{"n_head": 4, "n_kv_head": 2, "norm": "rmsnorm", "rope_base": 10000.0, "qk_norm": false, "bias": "none", "tie_embeddings": true, "init_std_o": 0.00431, "init_std_up": 0.0211, "lr": 0.00123, "lr_mult_qkv": 0.4, "final_lr_fraction": 0.0, "doc_mask": true, "dataset": "wikipedia_en"}
MLP neurons of a small language model. Each row is named by its layer, matrix (gate and up: input weights) and neuron, and shows model dimensions 64-191. Each number is 500 + 50 x the weight over its row's rms, rounded and kept within 0 to 999. Numbers have three digits each. A neuron's up and down rows have the sign that makes its largest values positive.
A block is one neuron, or neurons of one layer that tend to fire together. After each block is what it responds to, as a language model described it from the Wikipedia text at the highest values.

L7.gate358:560502430434599492499467465492610392499496507490421493494485462472467473482481444471605446528444491501588502546523468521473440496480476503488433485555558512427472544515471495496465575477535464517396443520474512563521520479448495516563426519468429423568553531577533533435470525482461552542547456413540431556645452494491532490489517500532462616514494517446583473589492581431572446491537
L7.up358:541476552416494436531551574552502461468476598489489591492466561483476599476407484481511467489533502459525548533454544556532538499527447408632517490552449473538606537513502551419498495508502595475476532526412434531464501527435492472459532482448461457465433461470558599509497440468526547506504564576501504521454352482507482434501409429427476477454557603544405543547475442497544480451515
Description: First piece of a word broken into subword tokens, most often capital Ch starting names like Chicago, Chevron, Chinese; also Le, am, M.

L6.gate43:469537550505508422401412587572443450518560393429622477498479512453434528493475556472482545505458436507491532430504537433514434458416518475495402427555395442476429491503437495537458544433484460424497540521489526508494494549504477512413540553603517513497597465481553582524440478552487485540469546465515466469527499522475543512561540499501410452488511404429444583439499497508439571587494
L6.up43:510495469394534460524527407498484553449433534571513460441465443515504493491493578501524528606583505533421555514540512489566502585491512439526490456509515486466552510448514524480387526612547459515516461510487430571482563442521451566527513392499491568492467470500522537613582466484487509444582505502486419497523499553497446523479527498472607536466459559521426524537568485487484453496631
L6.gate52:612550508395501516401546522543446511510533527443522487524510485541593548575482492524476545536441479520436491532561466402457530535510560476504473462460422521486470530535481533514544453488508550510484516536546420533503474513440509541477449524514541471535607385470489526497468580465521564547558512488551455440568457479423506475533462460581528535473468658455483483513533531487466523545499
L6.up52:593433545429556522610481482493463527465548461470396434494464520521463514593484505416541472483440558467463547495570555438508503503493548530539553568520501553519536454528469489529477526592444501412462499549346580455511460469469468426563464542501548520501590502459397493521447428468580446536429545569525480465512544531434483574500484484497452478517574468425515440526484470565564499526499
L6.gate62:568497548548540555468466518421469464478536526472470498496533533457480481453430445523489569446552536509484421573566448466527569434529484493468488529535445527424516542563505419489447486407464509603466510508434578494496428483520474505525445417446546522480424512401468472498592404466570461467534517540455479481529460554504545516420389511462558536509539542422508466559478470504487368476538
L6.up62:567474461436502450553523563477566502518480567493545533556593560489515540365500567495516511490624435481567570515558506487381547528438537535468458501586435461590497525571513493530497506483435458432562537430429463514496544485436487452582532515485457487450421499610574484488449555458514567521496434512547530538488430530481504560479535493368554544570442494486454448510529478390509541484470
L6.gate69:557409390501618500497503599488502503483520467473541513518492500510504515558577507541477488569571546440499606501483456507497545508536525479600500514612440413526554592505470345576495552527545429470434551486500492482548568465497436508502417582511504494453529411488483450528487492568456500563565469489514593612515461545469466377445604495433539461510483469551430579492533406525504367504548
L6.up69:490474568460592404615388502422553407485447436545535502626470491477585514544563529485557453498458587559457490597530480555514472532528505559553386542468479511442497465548527503450485514551449528477495535526522548530481520586560593458523475580498571583521530416488489495484538505536452455472563566498527518501547498620527564432480494514503531524528527482525474517452502524414507529556504
L6.gate70:587506477422594474586508527452515541523551512426518524502453441474531546535370504491465491570553507552524516533508443529529366600450582455482484474497471405501483440520508512429506464502521510595453510470570507586495457576485517421517467499488577483510486450489568536498519520556486447550508597512558464459506504474505471495493564585497488586403566438522442521452473542402597515547512
L6.up70:634405489452424511501497450547613510458438371531489474480524543527532419491477512534463544523500484500491587535460466543536517553497498527475464444422472505560390497491514547466443526529527472626563463584542553542410498408469425485489490506597481561416450492563502471435538530445577433481500502551554513411500553443536504507526519511515516373485422535438478545564525491439512512478556
L6.gate109:586467528467594523470552505440633489497553475486638628488471480445468489448484505487340531508467474441434486514451495477544516555513525453655508481588409505505487426529430530478410501508484485534455509401541502523574500445483489587505494571484448575561471491578517460417497600548480564532491502512486494503569498414486574523476484544420531485453450436544537542521550521484527504584429
L6.up109:565540536411518514504431551404533509491530464503535557479432437627461509492481520505513529597440398510534495487503607559511493547492557384548504494492490534573577433447492559571544515552518437531452484580493453466503492515384434531531527508442522455493551530462444437481459517550559566590471544516548537480456466547530467534525531478554515495467551444521526503562574446446575461562403
L6.gate127:555554481478527470421533547516538476494427419555544532406469530486501554456461632607541540571479456488499539522449533497545457429456541407499466566478516553499510520518417506527529448437563555571589527439458439508542570472507448573537453488501510505551583525538593518490399470476566534495460515474518522479565496496502619504560447491451599528459528595434421480623530488490460448618508
L6.up127:475526553492434518499548414402544510520512494546516552536567549593446468519434495533464494575378477446478456533525521441507565470437501452518480446479492514586408486548467490487468517458471507456471491498537526427485468551423523523463539540417448477462447537587540447446431432504539573560443477474545543408525576388525439480488526506500533524487590434535521525476509542402546557560496
L6.gate146:554555491442510433527527502594498478537506552460579411536543491478472549516390499527497504490509465496472609537560584539474479461402578509530470499514469426442567549512468449583514539534564497527513545481536408516420463477451451527459495486532526437461558483541590472484524509521566618593540584449530499523660458462475505523463485452393517555556498460480414491574522540490494488532527
L6.up146:485501515535513507485508461574470571458488541503461477551486455578478513482432461533441519496513564550559553544529550493413555475389465480509511429437486578471566578513514535596508507550449503474504533579584446546479489500533494481508469526602510459533551508486517481449503480448524587546583501498470525309601374502536532525509409527446489564501425436557454489415498568491441541436586
L6.gate162:571479493400516474503528503499506564540432571468498578413493492462484544475462575583577524544621478535491512511493516419514452564452558478509494500531425497535488476482436523507423564434534546524553515554452460551503458431509491543467484522545572547505442426486567450541488551492489533535485539378544579492576605463412543499505558507526443570548453485466534536559551473470530474545477
L6.up162:570514561509518505554484456524493518690530494408562442536546518531535526552429586488455568491509458417498504413504541461539463534535513565438464398451514356559544547410524513543562488480514622502482499578502491496476436484522468490534463488420543431456568471503510534539518490576431521493526545449540571444503489495575528505537511550512550396519451457524486489590458509417516455439511
L6.gate187:618475488373511464518463476491410533516536525507493458434490556409570528494543476596407530541506453430485514490561417481573480476529513528481487471565514559561517474448514426533445522499565461557426331497432526538483501389499575559559462569533605563485531546579514479652461470473501518498493506501583520506474531568471531476404523461469484533526416456476500517528495489495554478391529
L6.up187:561454566404514571488449462512595537545554529467497510517635515467482646530491496555417589582535437489439467420555530634534511455405506466562606539489434521433467489504491456578580500428513461471564550455475518471418509470497492535515555483430621491471500567381488547516480436545464401484466513494492437469447551497529464547455537467461365559592508493519474502550485546537425475524540
L6.gate190:594484518511567395482430578539496504488511533505445463526444496537441547492349497545513506436509459521550427453545496479446535492581512485474511483584494430510525539525464505503485530437498450458470584531439566498496452539533525471440399506468493528454448396493522438578512471471583523565501551506572365487506480447541454445456476412473566512568513474510505531463505494414546435497493
L6.up190:539456513497523502548523437509532439500551503602457466550421542513536503432507506477617411498511524527469516467526435463532465534446433463503539498481520533493545564443545541385512521461475464525560566516481601554544488486580487475405544370404532424560591555473588497588536502444549411491465506478530472475523467536488537430556429511522361392525521478410533515431572528497505443508464
L6.gate192:580421517418606475496502549603589444559468429473465492526536587493468474472470449451584523483519548441496491541555485491491492453540509560475430516537430483479513522526497475471456494520516467545470476466591502499498518508469459528477454505415505460523579453540517417388421565483496573473531530484509423517597431492555450338450517548462533581485546441394478521553567533464569420549468
L6.up192:499457488449536469502485590449536454491505530470514474418546570465545564459476445439464483435488446532589519563538498556419482597442456520497530498539608478623530493498533500383537572450488556460522487492414543443423436497524469491565489470466470595553459546515596586498501473523497561512436491516500544515539536605488461525570372512471468511520513570453504453440535398447524440459482
L6.gate244:463495480479482413476548473536580407513510540469538485574529436458510546554432496536471535418514424472533489419510440475550463424459614477564505491512454486417469466429509466474538423554520566509454507469448490622447446501500453520412495531481561446406518566465557462497496460501450508544523622433437532551538401431534430432538582546475512569540545509506441580543426490445442456569445
L6.up244:442478430494481458381431505464606461471561524491421508539540483436472428490426481575469560439531471568479567530491546454486491539467506434492527466450537624547505498449491475487538483468526557497558548468527461511449399449417442534460525516588456520414486487521562494489513577485544496458537528539421437465517487461448465552466487525471462512463361481452440430537433555586511432544512
L6.gate248:557484514479521515546504492520525489505571582454572445500524503504516517469500602475464507484579508500568599440498540468603545491426459550524566482558466501491463466510534464491449419497503504491394589518524556551651504424491539555519511582505518466530578497529611434468435456445566602516463487546556529573581460498464486418468545530400474452474536484417527553529444396539434482565449
L6.up248:517472619502474508526553493474487416450572415487484552552478570483607502492445464414504470445523544502514484482572483487417456556490458438570518502478485523626454482515439527463519398514530537515503514520535443558498553540548513430565589517510501560407462416470541443576484449471407487534486475479482518474494512448504530598433467538515493463414528617526476636508491439527426468510603
L6.gate338:490484492463523531524421497468536463562546518461512623509472524527501528492382435485489456498473457529496467552548487562498563547525573548541456556520483515404459415493558454585564572432447484502534495490484509486457472397473487510496512597357586408447591490516526483477527406471540535542500523496561504513524450475472474514450554376513501468606498649428448501570572463473524469512518
L6.up338:532579502527489576399521422459478409481556546525453529572526457521590487421478513456481485489420584561566420482413459427381540493444450544586392546453597530505445487574444506501503468463516511473555470508474527562572507523535523393528468546522465531495495500500519395514445458467434503480537504639399540487539438518500502499493507516563516501517449588468482606494495546474479551416440
L6.gate353:510481511538449471459536486487451542559522578482473494516402510548551582489483484426484561502539459490435421550539468442507449485449524552594487442541461415513516558555528410504543464624547531400593389494541467467475400439462464508415463505526451504502544561525498453543384512585452516561403522500513513521561454608519462447439497516523531571608517516547490506484540532482519468580488
L6.up353:544532492503540501442518548556493536489479515563541468432464432512449498558597500506467624454452468610474538489510458428465599497531491544450495532430477430582487471570460602453517519517506424435467569472479526465553488574482581540443498534648460548510448482552447467504494605582540459448404471489567524508461539435524447550536500500502354424428538515509472557482529594494514475502476
Description: Word-initial Ch in capitalized names (Charles, China, Christian, Charlotte), and short vowel pieces like o, el, ou after h or m (h-el-p, m-o-isture).

L7.gate310:599482527433488520502494561624432503639501492470465439514580532473538510553457396533473531523499479590401483461498464464477510569499551441497528481513526555542537598446482523556483457468504516496463530549472507579429575451545532421466474476537481557466455505435451486504441544580582537478526514436449502501530464441533565519515521462467427408587515528446549601541429544591502542561439
L7.up310:387534429398472472517484482560578496473572453401553459592497437460445537440469633515455548421550510592464520510481487507424500450511548523587525461462502442506469464489544414516491474444478428484500545535543503464513491468529473562461547562581557471500530515488469454528494585490499516471492490498468512487459484522605460567544636538496607487429515500493488494407482447473461490479408
Description: Tokens right before a date, mostly On/on/In at paragraph starts, plus opening brackets, "born", and "Died:", as in On December 13, 2021 and born 26 July 2000.

L6.gate22:470496479525461483397557530556497348513493524450531491543502586583488529489385471502486474433409567546499499542562600482531468507610550574538433489502473477520566414488492471481405488533439521542510422465558389476406497392497506526513462535528463505438458505509427520454501433442516572531531493463474469464608556469576426450474532513528437444545561534540465480528521484443580412565504
L6.up22:481469549524532527456577539512531421566520553477541521567567407501558446565515498554514578561421531592457499407411507522555518498508548550559469514502466463545553476527364481498491379470501527505549446428453476469428533438526540506556549439529354503430571523495470465469435553505534551476524531537493494484590435503477489461500463479543520453472503526502496495412474518465535463546431
L6.gate41:464471426515470511562457409514512465452511546502526499510507479431544454501557472477500556507470545449485492518509528545459498580464526523530474498549521495514531549540524413603390500549478436551501494493494484620497501400436582522534428335558458478515512447505524430399608545445444484517461492451482513519474528539483558503432474550526491536574498452414412471484557492454513446523556
L6.up41:406522491506478488478539504596485476426455466559475527561448569486496574466537478547483419495370454527456493421434464429519513491480487564511497508528505376516488541463455440594534528434477512576496498500522461561459514517488500470605530456538542438589431553479541457497572550501507467492437461528541525490484628433336516465541508463474534513522501495542478545483528512428483391476411
L6.gate57:400522569518518516498406513574524365565548511452488525496515590537436533478522433464579588541568473520500467436456516514541503636430495474463449433493461446396476497481500472523539459523472505462447500558421450463427506497526460588552516544461472459479543514457478562557488576547481388470510600416531521511441457413494512391517610434411516387518532530415392532586454530480505475551541
L6.up57:534516513526459501480515490534396503524473477493494475487570489455443453526540575567482569390545542592487549541570507423559577437557502483506441405521463386506545489601435463508477448529466503504480460521473483498515610495502504444425497434499489494527472508440429443464532551411436549496515535542580535488504513572534576568407536397493515497461422481495523469410475525487473579520495
L6.gate85:531594475522422488519509438534515447499518518477514489518500462409398493522426492612394558506492531427513600446555487446499542479527524451447579448541429495521573503426472448555470420561488530484455456512477518521436442404408502473519497441463525485499528511526414424522545459501431514586471519473551537463471506459522435410547568442550514567572433515542436560427436528465521410473443
L6.up85:508447446535458538489547481502504512521452522560440494475439453461471412498453517530485533463494593486429497554453481528419568499573484503496507521479548552435579501581478571481511512453421504551488537514522476458565533402416564460565474439492395540536493471588436475527498528435450418497420435539643470446495478517544539460524431416423483497552520494581488475485530539409497458529528
L6.gate105:529451525399559396540483512516494492552548552490557520568494535449407423503481493475513568445458547376563481466531518509472513425517529523422533496516481482444485466453463457428410477532541478548483441457514473371436485430468556441474468454437489563413527535453465411522539457536544487480522588506501489576547526526447411375529429434425526478548438484506564440425507494456552404556477
L6.up105:455572476482481462469462461520488523469455421522441541593471555486473455427441483472457456498503478398493545394456484521452570537495443454458558519440501538516461500466482438528461402378471389492492522540531594448318486483529478548472489513646576506433485517550499432483467509544494505464523537523501603537480459494469451429496509506424411526476501468503574376453585449507501498491500
L6.gate123:555481438476545457588434501485487497536509555507456628585534398414476493451432598514372532520489574556447492511488575414590494486504537487534524513511453478629496483528365499562504449462485425433410490472474551438438497481458490461507492503523520419578491498466483490504500529515535544510539504499482488521528513484445502589534515380491513588486576462432457477473471497430480483580448
L6.up123:492516557555503501518482555500469607494542479473577547500517531487487525466520558569419477469485427575417471415444438545508524501476503564568547519527496525498489535432478497497417497428437499649429562599497479558449539446548507548530417529435502567482494531456471513572501511448410535474538495432515485507479527476448537506410477534519489567429519357469441508513529540505549566426472
L6.gate174:506469545426568451483591534557489443537477598352466621527541568509462509545535470510474558528576530503587533523478460541463499502516469542523478452518510601563502525365480475478563526599493478472550494421519527481483534456495397541517469510499446503433475498506414569483474572484436451457496485464518564525488438504570495405531545491431452601508439515483406482517519433519510514503472
L6.up174:539471536458504438531522483510486497562527551523546481475474513489519436503476546513552592522484474469477533544525528512431538513514483593546472491454500533530516486545515442453527517551494468480537368510621499499431482453557471477535432440438484479426424418542543539465469549601476487500556500567546523463650432517601470570526525496533429359499578519577497625487435525531485490628559
L6.gate182:517500515435477429449438496522499470557536521429601538561551556534522487520464595543483574452478432476451580530508385409532522537569510476538493526581450545507464517481528379527527479513465516478509474575509552477480500456418475632436475554463515509495492426486523549520490493461522567528463562492406453548514483462521532502570589517515464410490498489455397591583502474459532517578420
L6.up182:424555529462425559449537426547473497505574493519518554502571554503532544524501486535485562537387498482438491536459409491512543477480473479587576534447470501488478553444488418551479516524493423495561429487502537414540543502442537491524561455506567449480481390446481459388425578514474465530489535529465498532497457441480507532578572476460426536493458446485461588533405538491466533514565
L6.gate229:506506499435461445509465555564516482606457480434535570469598507435472499531443535506529585415462482480436478548510385500452459524586592508598463558475449489530388510441524447574522504587472456460504432523503571471486532488413529580481438491528558358519484450507552492379514523535559527481549596445580462590484442585533495473506628434474530517543449432437421506537531534562548505500435
L6.up229:457482517518432544438537566513464448530508481478532490513547510574456490508497423448599508439373520394478445496486342486495541501472450546537507565464550574535500533522522418476510521580443411499488497575432586435470517459526472480566413481519598404493554492460489523412495541566522431448486539446541529496488472483593553489538555538513493428514531459518538488488437508567479571494496
L6.gate245:462465458505519585506495535464414525531558525466530532539475475471520394516457530470558454510418558496457572473517468526506460458613530554402459520629385521469484517511511380464407511472511430511524532534486471534581493453459442521582585529587516493561488559553485495486547563456495580572522522502544585432459590519413523448497597500496460461500486484459542539581521561446470410521462
L6.up245:429419521506487438591502515544504536508516489410608512463483543479547470466510548465555489497448589604544497491430485491384514479484574536538575456488503436490504573591565513480426453494500480396531550484514539512532473523445534442421489551447493507587565537461476428424465546506424480454442476427462408507483482588501484503495493543445566446489526386539515553500461654566519527555460
L6.gate268:504516455479503409523416556593531473580493509431563500563469470496505503524369572564503512500489535601495591514480445497443538482493578494527513392521491417574476518504476430505500516487516386463472462513527414450495578507444460536473449492559549491422498547428500501538405525589529536504527532499498506511487514508571374512564470536495472479601468443434456628564453458594525469506532
L6.up268:546506433481514564431436564469520515471505530491527511554565463479483532487524466546433491416377446476462515419562519502523432457476473478513508483541470514518527505498587390455507551511485427541450549425471555512568528454485551490427552458416484535582472441451407487464588522487510506507420486378435484568439515456397402529559556451522501477500577537449491576496476538455575458523438
L6.gate270:526506570386503468491505580503549563502480534485467507504579501433491585472534554539529562493546426528439476429511476513537488556478520503514579403454439487489562525349501539535525506428487530386459367589454500463512534498459489395460575522483497493533483499480521416461427498461482447505520473425499529510558496501484560561504525454419484440556539407458551420527542518456532502475494
L6.up270:481475472465456423509536386532416527495556561566449475536495431524529487514537484424525447451417519448497446443460447515623455510437425533448508605487397568493505518585574491411426551511410438534442412576517514544475569486516450478478490510476574577509447455517503492470519565429541557518493447457468429551447474567513542529526426512480475503472619468464482550554439441497506488435427
L6.gate287:538530563456526393561545517532537524591459532470494584517465492385450547563423559503599520537465511561488440513486424547531408568474525567470548507562515493531404449524496505547532467552459508490516454433451595557515585468464537584531521467447487478476536457473443507411489498448566481536433526400517504499566541522491384547528451449403463522578528568495458508498439480429522498538353
L6.up287:502552490532443449485565523505501422447483480510463456589536485470510455459491545450507499498492462526530439600423569519570565543456516530489497511540512547565519491465584456617494450501475487566484477614499528568530466566515534588519499546486471517451614590613465459528501500496478530523522472414494558493536480496577506560585453566547519523566540455473535487588501423460442477549544
L6.gate319:519513511464572491431422538588558415503494562456593518525481526450505505569568442449506484474428544535546551576466459475458462432511559486567498533568529466464481486481539447550477565514461512492432527387426479442460481453418429455510517516418506432541426475548375511531474519508416482551534620434470517535482463533508522533473545386455447574501476573497461499595571471415548427494551
L6.up319:459514477492558491448436502496470470487573461462516454519508497491528641547546498480424472531473486571508523585529461519380490556450468488513550506442521488404448482491519479513424511376536537540480482486505579413533625449526454471462570524472575461551447524479424572535541513459475488430476540493556451498446438488512606457589450496465414512564505486502568451465531421482447379447538
L6.gate325:493479529478583501579416508561610472514537546455572558482479483536504413463479546502494561574562484481475465559619545413557511396528499445530417483512431496524463494466540524485482472467426459472425443573465459488446485434518451540431487509414538411561506434500561558519455526441549433497502538390562555550517476541514483559510521424444466542547514463502439540604549524423474410531493
L6.up325:494552498570471528538489486430427395462601451513562571514568450560513443447507608427466538453505393420505400481500514436542559575485442495565526532585555576450492497542534522468454443458471527592500502500548532484456601370522554521440443441420508530463470483501517516530541479426554498466534484480473519428603513511543499514542518467488510505480536473574484492491536500541398528458543
L6.gate359:519508456526511461506492448528514432502524451428523581547560441416500478560467525429449529468436497502553517473444466494449511520595530499444431509557519413521462538419469447540552473507493526502486563547468497471481474449410467476511458465471556428484564452473496604554495444490498538524454515450422535469448460541536476536536511457450399495519498435495375520436525354452635522534415
L6.up359:478645504597562535514536450519523513471611537507506444461550567421497455560604561518502455515424388507510458424497514578486457484540492510495533457491456531452558473411464496581572405532503536535455529517376537410504570419534596423505490518543544503551481620447471461487588463564570469515482497543498552452500384449534563547499455480542509501570526484532546481408500487499476495471402
Description: Final word-piece completing a month name in dates, often before a day or year, such as Jan-uary, Octo-ber, Jun-e; also other word-final fragments like man-y.

L5.gate70:569584439390503495521535536629510474535491534503489572406495525453515462405344563510503555437489511427510494577469522498465464535474462419521497457538507517488508404482541422461488531499621412440403518474526484528469519456525501460507416530465453507538503460462574478421518544563575541571500568506525395504507487455502522347527413483411495464512547482532556468464438532542486525485518
L5.up70:519532546521553496468581553468486543498478488506414423526431514506497489490488531480493543544341568516451540525535567436565474396441484445468392451572467508549615554549512601409536470502484461449539536554508564530469465545536512425472462508432435560515549476534596558468591495478573471473488471522472410464517481476519517541444405531418483486453531433422548446516510508478447460481522
L5.gate74:510469498492503467469473450420482475503569502490521558602571601495470544472384529521476489410505407464570498460514570477434549553481531557449469454499518526513493505499401470475478496497433505481455435482562471513471492510517590511442488537427478473523431486500515518432512409382454545508547505477569493466567491455508512514531549501520491485551478559473551525594493493523531396605504
L5.up74:624491476534604459488532548417497497511560512487488466439548441480597520442508483454542535502514496525529599569522488414378516466499547479464509541620437486501584403586506486439505483543511440440458473513503463482568611531581490488543592509494418554515452506433520414466377486467543586517526558514513473538614525494461454515425460496508507462456510487480502475511495501518397565501499
L5.gate86:465443453481462498445422452492515512543605521441530570453514567547419557454450507405443585511482437514510466568484527412519518401458522599523517552519539577503389462488571504404449533535411463479604389597538611509495481476513431587422491479502445474477508505422547561458515597498588560495411524445499560531502434479518549425520510474514473534581526519435436415575501454487515493506464
L5.up86:560469572401452535465623506438491496488454493428428449504441497511506491415510566488430495444454517571461521505500445479514526472537536468524624504449410393497454454472471463507579495544593491520472480508555516468552505546580419435498556551501487514561506422495556535548456398499438513494453549523531369562511548512509396528389386562553488486447485412502416470501461465504515509507509
L5.gate147:576574500498496479489570539550512467515492440479452448526488465501478569471426529592519494487630566462433487490602559596541499598482497510561550442456473449525517504456522495465491450621476467493491484471526517490444638559508565505433489447506491574458452557463574519599575387418483515518524543481513545428585560468416412473512423480455559488483405423534415472519518538455480555553498
L5.up147:514477518416562422537458545584489439447529555468513502423483612467530610502488474570434584483552478526425556482513578491448466517592520521536534446493487487454469473492542415525506506506476499464447480455518528459459515527480455547479441540426480514532533419445514479518548476481599578530432527532466388365454462401384480519446454427471482493495546400513538442510465428461534446553442
Description: Word-piece fragments in the middle of longer words, mostly ch after te/me (technical, mechanical), l in relapsed, and word-initial Ch/Pro.